From a checkpoint of a small transformer trained on Wikipedia.
Size: width 320, 10 heads of 32, MLP 1280 quick GELU, vocabulary 16384, 26.5M parameters.
Architecture: rotary positions, biases on query, key and value.
Training: a variant of Muon for these matrices, 6105 steps.
MLP neurons of a small language model. Each row is named by its layer, matrix (down: output weights) and neuron, and shows model dimensions 96-191. Each number is 500 + 40 x the weight over its row's rms, rounded and kept within 0 to 999. Numbers have three digits each.
After each neuron's rows, "fires before" lists the tokens most often just after its 100 highest values on Wikipedia text that the model never trained on. A number after a token or word is its count.

L7.down16:589508541555541517520514522538495432404518507414468473499496508485497509528497465512459542503500487541481525532483495555470496546470596480516464474525612500496453464519481468495520559545561551464553447505481456465499506534475574499489474536558514466572489422465438563442481521459618496470
fires before: ", " 24, ". " 20, "." 15, "==" 5

L9.down107:459509499538573466554488567498523507488458530554516497525565444504457496532527516508492471515495475514462486479514536472473497486457464458516522461545545482515531447511529524393527590472580496497549494507491537513502501438509517542537436528564462390479424533487515523425496509496463562478
fires before: "1 " 19, "0 " 18, "." 11, "2 " 6

L7.down634:458501537504499519464489548466437470580539447502484455440555461525521543539486501554420500495490431488517493510499567501486516487545464482535465509559634419531495469556534491541557477458474567451433499468508504462480473420483590527491449523496497518536478530495508493584517497501530504546
fires before: ", " 29, ". " 18, "ed" 5, "." 4, "ly " 4

L5.down337:498513487524528481493510517479531504483500512448471509492425527490505545488497541553489426559520480424614500565522512467490484482519485511520452467425522502512495460543474556455476444540496489489427499458491507473540469502491486474514550498554486459541483510487457504530446497404582521452
fires before: ", " 40, "." 16, ". " 9, "; " 6, "'" 4, ") " 4

L4.down408:533536500559501525452476452480547529511510484465552486484566515462548603533510438446478526505548499463473511479521502437512567490442484544475495565497529518431579550527536522475520455520496482518542514516516552512514505466494485459447477465461516525487563509478511526510480508554442520486
fires before: ", " 31, "-" 9, ". " 8, "\n" 5, ") " 5, "." 4

L4.down145:555508536479485440462494493529521468528438509509529438468576511471469568562538532491559508470442561529448575516524460459483480528543453512469509532551473512511497471499508502508462506423490495477485457381517450485496499447501446557534471499501525524538504393502479528506414464579501444540
fires before: ", " 39, ". " 14, "; " 5

L5.down683:527468513476467540516472559538529455433389501510474398531482455455557539488489512439457476504525451530453496459529520410494482521549393635506449550487528474457485541510480429514425478538425540548545472532466505457446519516531489588501406525480477494517529488510469519494517618452485519512
fires before: ". " 29, ", " 17, "." 11, "and " 6, "; " 4

L7.down660:481461554482498458479524451529529448491457500494498450496518470465527510590515413501505478515552477530439657545482509520439570493563450499526403521479456521528492499502459487508478524514509496520481469516460452504530521463514516460538417453498533434431500489500493504537447479518418476487
fires before: "\n" 33, "\n\n" 14, ": " 6, "in " 6, ", " 4, "-" 4

L2.down610:507518474516510538531481431547567503501518502530491430523500548460499474540461443473451530441541493451564506511536468515562548556436510537509428520534507416475576483497485542527492503502513466492508448459533495544447524525481571466569473563450534458524522488566521529474531547567549527580
fires before: ", " 30, ". " 12, "." 8, ": " 5, "of " 4

L7.down75:486556462445483522521513496520584563580498518475452484522410486524517493530548476460498505563420495542568447535484536449501516532492467464502526466491453456565453524436562424481531533470507492479486569506488527410461532451580535541489486526512468489524423461438468542477492557532478538524
fires before: "| " 25, "." 20, ":" 7

L5.down357:583521500442529420507450470511510526468545534548521470451423527534495499503482538538546497503465475571555532479530546512555490502550461496494508456469464523557489502526517566503536470519459555471443506488451440452500522453633521480527564471487450565526450460546464493408522478488439538486
fires before: "th " 25, "of " 12, "4 " 7, "-" 4, "st " 4

L3.down347:393512534531497511541560470522507461530527507513491483488521488488533531557514536477487454449509602525555488473471444547445520419480490565500471508503525462567541459574509424510544461469516535573469529538443469495498496550466437471505511478491428488515533511499543397488554554513471564527
fires before: "\" " 30, ", " 11, ". " 10, "." 7, "-" 4

L4.down866:521487461389489520399576542445565510563463557579558541447482448531494499536495521518508470427502470537583528437575566580476448512517492558532471535458535532568463563525441545534538534456550512503445552464472518448517413457500526442474480498476467487451497560506547511518502517458489502508
fires before: ", " 35, ". " 14, "." 8, "of " 6

L4.down142:513539433499469482493525497460520523500493600473464550496520502471502512452531481479574496573523538544499511535491446581529539513516595490545547468521465504416565520515461492496555514500495518499497457530487451528526446488462530459513576447459480555485464399518462428499472510495565445441
fires before: "the " 25, "a " 8, "to " 5, "that " 4, "out " 4, "an " 4

L4.down143:405502543574522475507501467435480518462460510509569444502536510551577491555445499474513517478416520535491528469435490522521495583479427520528497494491485522476465485481514477487542417590472512439530432449543548437383477494492430513493445475521551563466491584444403571472526491506597514477
fires before: "| " 31, "en " 8, "s" 7, "Party" 5

L4.down212:518507515471454533514458505471544412486498399519532529483488584485457484541498485547480525525511470481468530464460526511461448510466519526497472528580572537487502483577389507490497471522531551494446454552452580515540506503461438511523509465538506491472543400501448509524498471544560525514
fires before: ", " 38, ". " 26, "===" 4, ": " 4, "." 4

L3.down1158:558415551530492452480557509531534471519483503545505460549527510480437524467482495513469461520539507429494520497474483478477503425467544562497469508544445503449469409503462513471500582502529481522539496566526531492476498476454464502463435460507484504549476473476515532449477448503489516494
fires before: ", " 24, ". " 20, "." 17

L4.down451:501494565442544495548477478494470530485507482505520503499613476512513530532479512532536507547472502545507477551523550579520516544515506506503513458569472453440520485463483484505561503434510426429442540565483556454488411498509576520468439515471494571538459587497467488483500535529450461496
fires before: ", " 30, ": " 8, ". " 8, "." 4, "; " 4

L7.down651:485494483516507462531556467457503584560548479515465480509489450501504525563535478471533501429444491551516496462514470532476526536538517457493464534528469440512530518597487542488493455431511442548532529510483497506456566418470494495531483464529494540533516508541386475482425503531458480504
fires before: "\" " 25, ", " 21, "-" 6, "'" 6, "es " 4, ": " 4

L2.down503:511490525459543549522489453489521581528503442502480530427591454464519479515538493512494474488406494536529469489405483422489480488495389520453543506547491451422524490470556609515484501465527479507524400490441494467450518449499498476538518535407531537557490503470487499477587533559473555457
fires before: ", " 32, ". " 15, "." 11

L2.down403:485560606459485461456498492449442509533584444519457464466500475460505510508552490437581531479509466498539498486640467520535547481510361543522494558552536452516500477504573479540476482469473498527542484484551560521526411472526482473540480548492535499524497552586490459419488470494509522479
fires before: ", " 27, "." 11, ". " 9, "-" 7

L3.down866:605485481480479480420504418477443473574491545484471503531516541445522545475557565545564433493590510563530486456431528543515550445475536503512481494531449489559489528472503536520433466518495526557517514496536524513507503515502487500385574412524527451510478514489540549460506475515500449433
fires before: ". " 16, ", " 14, "li" 13, "." 12, "el" 5, "==" 5

L7.down858:508465550544517506495421426514468466462562479583547513523468539468554517438518540526469490487525524467472481495539451577453461443586550472507527493494523528500528531502525534471517501579449500529471452479456551551537502447488479516555478470460503520527493529496508510518514455481584516479
fires before: "s " 47, ": " 4

L5.down199:509400508516446529601481447576487504488538494419430486535452469450510499530459512407562485533526531486461585472477441480475510550496609459534519555537490532512572439482543484465479465548507529458521530537481498509462544475505505438427538487537577438519599519586465532554534544475530503527
fires before: "in " 16, "by " 10, "-" 10, "as " 5, "/ " 5, "on " 4

L3.down595:386526514521517474452491500539542539553452523492530540461473499479473441536463473484485524507524485586530536545464534493561497499527499511400476413404544549500516538501522500453466476543504495474482505463400537514484480532484508581424497427572509462486541504529481493566451484554499531512
fires before: "\" " 56, ", " 8, "on " 5

L5.down974:495495476506505474546549445495525495553535530502433579487445500506464505528611433584462502497548427519477535518521506446517556435511468500458502519573496499530528467467514455559441494546555381480499520560479432486481469440539501457538503476504449523435494520409402466487472525484527519476
fires before: "\n" 49, "\n\n" 13, "- " 5

L2.down515:480538438485563583475462508471520521402506536556522463485492554505477497514497499430506446543522520506495547486501486512493543481468495496536494580526537612491528497392467456568511589548559455435481449531546492468496547498516517481461523523493492444500497507563486531471542464441499451411
fires before: ", " 26, ". " 18, "." 11, "\n" 5

L3.down265:460469521559514531543530494510460439467519524446489582444574500365472589493493510577494521450554522521469561439522516494523425490504495582456584497521513518535419483493482499539481512525471520475420495435499518557475540507456528551447590482542487477550515474526535512542522516509515556494
fires before: ", " 19, "\n\n" 13, "." 8, ". " 8, "ers " 5, "\n" 5

L4.down1024:424504532487551481528541452470552502496539377535439512432534528494511486417437454521487500473454548521527492532459355452522441486475429513468475490509504549480496486486452562540494476523510477535534533450491458516483462409497492514493529489470506488474443438544473571397593530473473488510
fires before: "\n\n" 53, "\n" 32

L7.down524:441492533475450568528484502495509477468493386568465465510481496403571472486436522431463488485485556463570527533552554419448433475520565461478479475519453486444550508541510458513496565438454496485471456490501505470503454501435542529506499470459518406562537534507522471484497476506493502513
fires before: ", " 33, "of " 13, "-" 6, ". " 5, ")" 5, "===" 4

L2.down639:546493573570544475417501532543575523510420482459520477531536566496525548486522529510512418458599507513576533446451512558519542529509547471486574516470547517521533498513521469490513515523638539427456509535498566511479453495488481490525478444508513502481487506578521516450531562459440562500
fires before: ", " 25, ". " 14, "." 9, "to " 5

L7.down131:479416496465480470457622484436491508509545499526515539428541494493543525540451507528499478576465423493451528476493497488547444447531478539475525479567458500549419460469559525486514518525498546505546432514477535548529514495460457455451515448573426477510503559519444566463490479527525528483
fires before: ", " 22, ". " 15, "." 6, "===" 5, ") " 5, ": " 5

L5.down1115:481498539497540494467519500530493481542508526565485515507445425398468513515455526527539510418486468537460564538547499506600496514448525469438438438533517490542438471425529488527490452535541525509469440509582509459476493469486495516466497494465443485466501387428521487498531480606493461570
fires before: "ure" 46, "| " 5, "P" 4

L4.down99:509490555465549483565514468523455541462546446515534410427446527444543541498561470546472411447445488487522556510481494481491499491422652433461443509508477465508511468532504400439526473486577471465560490502506535503507488497491523511480538510552518467440481516514505443468527462483483480514
fires before: "- " 66, ", " 4

L4.down147:489572468518418493476572516463555443519403495508490516477485514517510512536509545497506508557544556565539544446523526467511562510517473511479520544497467519511558496453495522499448460545552539472469543506467435542537512506443477522406491469417523494503504472578518515431527444522481468522
fires before: "| " 37, "\n" 16

L2.down1146:513418460476566506568516465451544479472526455502489455415518551516479558492539557495497479449541410497502510524534496464474476481527511527527475503548503494469514489448525467537497515490591545582514477465469518509460483515480521523524524563531417484522565538504541496478535525476489479457
fires before: ", " 25, ". " 16, "." 11, "a " 6

L3.down540:428517516498517535537534454458571504494528543506506514458522552487581474489510483490457523434508463458561491449490397487489471483472468490546398490482529483503459456579524503455534518500540520460427524517462518546423489483511493466474517440535407522452482559490469429570475497481458498475
fires before: ", " 25, ". " 16, "." 10, "f" 7, "s" 4

L9.down880:533517518516489469489506493493458473503487546564467448552467473533585520503510547518557511488426531583512537476601536484507574510572441561526584526551496520534518569503461515471555482535499461501498466438462447555555587534505588490559540469498458524387470488517488541492447482443541495527
fires before: "| " 61, "(" 12

L4.down871:473494483518505484500446507518510511537435467552529491486512525518477569530486517456530502451522533515450651544476487498470457489501482545462439508521499522469513474455502527521417548456450474538461523468480544520516581514560514553522570447534520493520561504447519525488436513453587466563
fires before: ", " 26, ". " 18, "." 9, "==" 4, " " 4

L3.down971:595477499485510534468489470534468478563461566527579517491509518514544425554518485453461532538495484405419464458445492502406480499427493421528555526580466450359481535538467556585532540444508468510525483433438517525483512520516485459557470536391561496502526572508491541488481439534519553518
fires before: "ure" 56, "| " 4, "(" 4, ", " 4

L4.down737:515503485550482515419453502493482447503481498430576422536518529487484540534536527447490545504476518531518497431507470517514506488484440523555497448478495540442516490505415537494577468484514492475516458487505482472485413492487495498526464498488519495459500554490448440506475403522465493507
fires before: ", " 29, ". " 17, "." 9

L5.down104:597439524494454515536585444469425499522538482432565498512539432488440485546530561530496442465521508539463454437446523475536495434532416502504453516492541507499512501525500532446400498441446510467541510517506552519526509585488543495511481503519495518566536469493521423485472577506493481494
fires before: ", " 28, "of " 13, ". " 6, "==" 5, "'" 5, "." 4

L3.down186:449524557480554489498456523511489561500547398468439552555568537488512477519541478483480567536516523526522462480451459494466529449559534509459525465513481573506498532463531497566537549517515518547544498504431527536525477560443466493488556571576477511524500504534499476500498443464533457512
fires before: "s " 30, ", " 15, ". " 8, " " 4

L2.down804:500480505509584556526512540557521496458459494449509429536583590491441480456484551532488463565470512510484581469500570454567514503520543553466467503515497512491517501439460496437471468512505503541516507574459581489554475476518537486541468509412492495471481526489528506513544541579564457543
fires before: ", " 36, ". " 20, "." 6

L5.down544:554494480522521493568509436425539461471467484562517520473513452544486480559524519530523525508510517432471523526461511473524520583405460448515479463468493551499434486557488547500495472567485484462430579547438492472515454470484472497545491509517515494494478520449493557475496481600492477439
fires before: "| " 41, "0" 6, "–" 4, "." 4

L4.down1097:511566550489463468492523531509535511550569487491564447491416475441531439419523544515581470577475430495529506464457527486435538512461519484491501465502495483400527570459484469565417484511476450466483447458476462460526486468632485477535493514505600515535513474561549480554494502399524494466
fires before: "\n\n" 37, ", " 8, ": " 5, "to " 5, "000 " 5, "." 4

L3.down895:535529508485498440466598528522491540449410503501558522512512500554456503527530436537495539576571491578492547464464469574467412490560445522495528531476539512551473468507521503485464429445532442533459571429525470460494479529509527465518493524476437544444483512506548453466482506497556568481
fires before: ". " 22, ", " 17, "." 11, "| " 5, "the " 4, "==" 4

L5.down500:491470499474483502454471531458512490489453498474537508514596512549566545539443566480511532478489547532500585506500508524480488546521521487507472583449540464508433459539491480464535543504455498459504473438563538550459435557514571452527421478515499491506529554557439509446548485435512504477
fires before: ", " 24, ": " 8, "f" 8, "-" 6, "star " 5

L4.down511:480463522538501568493553486475497515511450467494507520456470510552551466552558479525561529448453482402501544510568551483507566536504512481529463518545511443471604510486486552530526510477574558515490470528408485477542495430508547533505557402512538486510459403439557558524446553520512464503
fires before: "| " 50, "a " 4, "the " 4, "in " 4

L4.down456:497456514514454544439521530513516562533501490458547583454572556563580555481477464381505458479538511533528535538522520490486495536483567441520453477518459505583508486521499531428558514515525514478508500480453526505482457473454509514414477501510480555416534445526495552496474507458513412489
fires before: "| " 24, "s" 12, "\n" 10, " " 4, ": " 4

L5.down212:525500587479498503560493544512534510508503558503551427509481458531428511561478551522570585508488502577540491561551500479487500516468520520515408527472528522516527552501425540487447459517490532490449498503487496413529482499500596592422499522445486422506450502454507460485477464491479473507
fires before: ", " 26, ". " 13, "of " 11, "." 5

L2.down983:485541504500541543557474461516520466515461537573493432491503548433489501519472480435547548491442479465528502471475503555428455456522472488550444497515485504428517457508507559450527453471556489532534482531531533495545436449503562398511490571528470404539516518480478544519532471480514452542
fires before: ", " 32, "." 14, ". " 11

L4.down1114:460496528565493560484542450477586424433507535522561510461473507470493468507545448434520452456552519452600469426526492502475494518471487531448468537601459469531494539549579522519493488452513466509449518517438545442490533477560577523527463478554464501457477482554487488401521522542550549534
fires before: ", " 38, ". " 21, "." 8, "\n" 6, "\n\n" 4

L7.down1236:518567477448493469532505526440577564458488480512555528469514489458462552488520572513453462497538447510464529491537499514505532444536505481510453527528535525564427501460475435554543484472521512503519489535415507521490548402444579434483418555502421495546483512396513418518475425574544495423
fires before: "s " 36, "of " 12, "s" 5, ": " 5

L9.down439:534526507463503476470480506489453501505452403528548471505374491452636535540461519509510516524433534509480464488508503479518490510442486505530508572496547495468505537523516508523491457481451530564544463462524472520470500458505520461501433492498496492447423464502527452490499496579400498521
fires before: "s" 27, "| " 23, "m" 19, "f" 4

L9.down197:557470573470472507534468522518480515511508459419501458516446510456579510471489535523501515453484471500484471415391512587456585527554551516518566454494523496504464514461462484497485480505502513430511513437576479497494499576511491523510507462500511529575554438496466516476465483523533469492
fires before: ": " 68, ") " 4

L5.down1172:494506543508492530567483483496464451570560515502519450457533527526468539527486482540521439452545525491519465502543523497515441453481486522453515430488487508454505452451485575459505491526448485430514444515563479505470514491505461498422442507491490490513489460462532525503481401431499440489
fires before: ", " 35, ". " 15, "'" 9, "." 4, "==" 4

L4.down1092:436528530468500527481503507492473498519459513504462500472475451534429490475452514444463522484530480506362497504516471534507447501523613473506525562539523633490500548544453585571490515510527382474553477551525486463478517437474479492524416511413469562458499476544544522468454509502438379513
fires before: "- " 46, "| " 19, "an " 4

L5.down380:454453514434505485462518467478455432507518519556535489494500548485556498501402507498508470457455514449443599476521528485499469481458516511568540502523464503556492501547533584498444492540530511556470463469524527524550564475500421505519497473552522475462522447422478534391485535485555517473
fires before: "\n" 41, "\n\n" 31

L7.down385:448493519439513532536437473574460461589528461571596471468541524507465509545508497526460527474435439550439458468528526503569521549478486486540499555475484472435422582487524496428522452490464536568542549388478523582539508564508479567438550569499463509464540500476536483437546501476529508410
fires before: "s " 65, ", " 6

L5.down743:526554496535512463489540414503516511492516553512584529529612505465561497507464529457481481525395541477538486462432517548475472451492496559501526474507512498486469490477510463554472531463570548526445475549529525459554581428473506475420543523493500487449506523566469519491510535511484525483
fires before: ", " 23, "==" 19, ") " 5, ": " 4, "| " 4, "Role " 4

L5.down952:595477497596486502508536504417556565461503439486408495582481523464474507503510486504428416443559489401507468446442504520538469471547511518606490444480516510440475485521494505466567539489461543541452455477501452526493573494486428483494442487576498567497500512471414485501506448540503443444
fires before: ", " 38, ". " 14, "." 7, "\" " 4, "==" 4

L4.down1068:536472466472467509484546488469501499451500514441557438476567486507529490475495460462561520479457459458493547467528540476482407497503590453536547499559506413447548467492490485485568468529504468541523495473485495463480467507524589459435485525534504567493513519529481519559507581473437445511
fires before: "s " 59, ", " 4

L7.down430:568555403490549515485523474453481481458547493565469499459450487552540503492580474465453510422464433527509522530510490493445588532462485521571437512552446503439562516491536588488485498510487536445502498527501496520498524508424393526501568571470486492494533560525444538517480548469469503471
fires before: "| " 33, "s " 11, "|" 9

L4.down913:414520452461438504491548460466479501467523464478459504491454463508475544455479521530460596473455417480514489556523480479524487480508541532487506473505470420491506515502521452513540550467588557517491475471489454511478462490533517527522522492480482562538517496509542450494442497461539478552
fires before: "\n" 44, "\n\n" 27

L4.down434:631529445474479520468549508539458515478527500450483514539554506475483466502505405554537482480493507501509474580522455499522596557466594472443487406499499539523473506512520517511523477450526524520457480565519548530585517472574468470529449504515447524580554485519504538532492532558521440469
fires before: ": " 35, "==" 8, "–" 8, ", " 7, "===" 5

L4.down939:504457508494546491455523593455489538478558488405545488513448544500483562471467494454493523527454482494475486511496517484457547573530540529528522555513506461520528534474477567451465529532498512505511468534545555448547392498516499548520509487512529579497543456435507513485509523496518460547
fires before: "the " 38, "his " 9, "to " 5

L3.down930:502490522549523533495486520576475470511453497438507466541491556474477457550503473536504512455468400504448548532492437496509473496498477504531505537509535487492463538511473479486496469536519491455527502534499499506518443592465479523581506548483529473503485440548538588457412479484590484488
fires before: "ure" 48, ". " 4, "ster" 4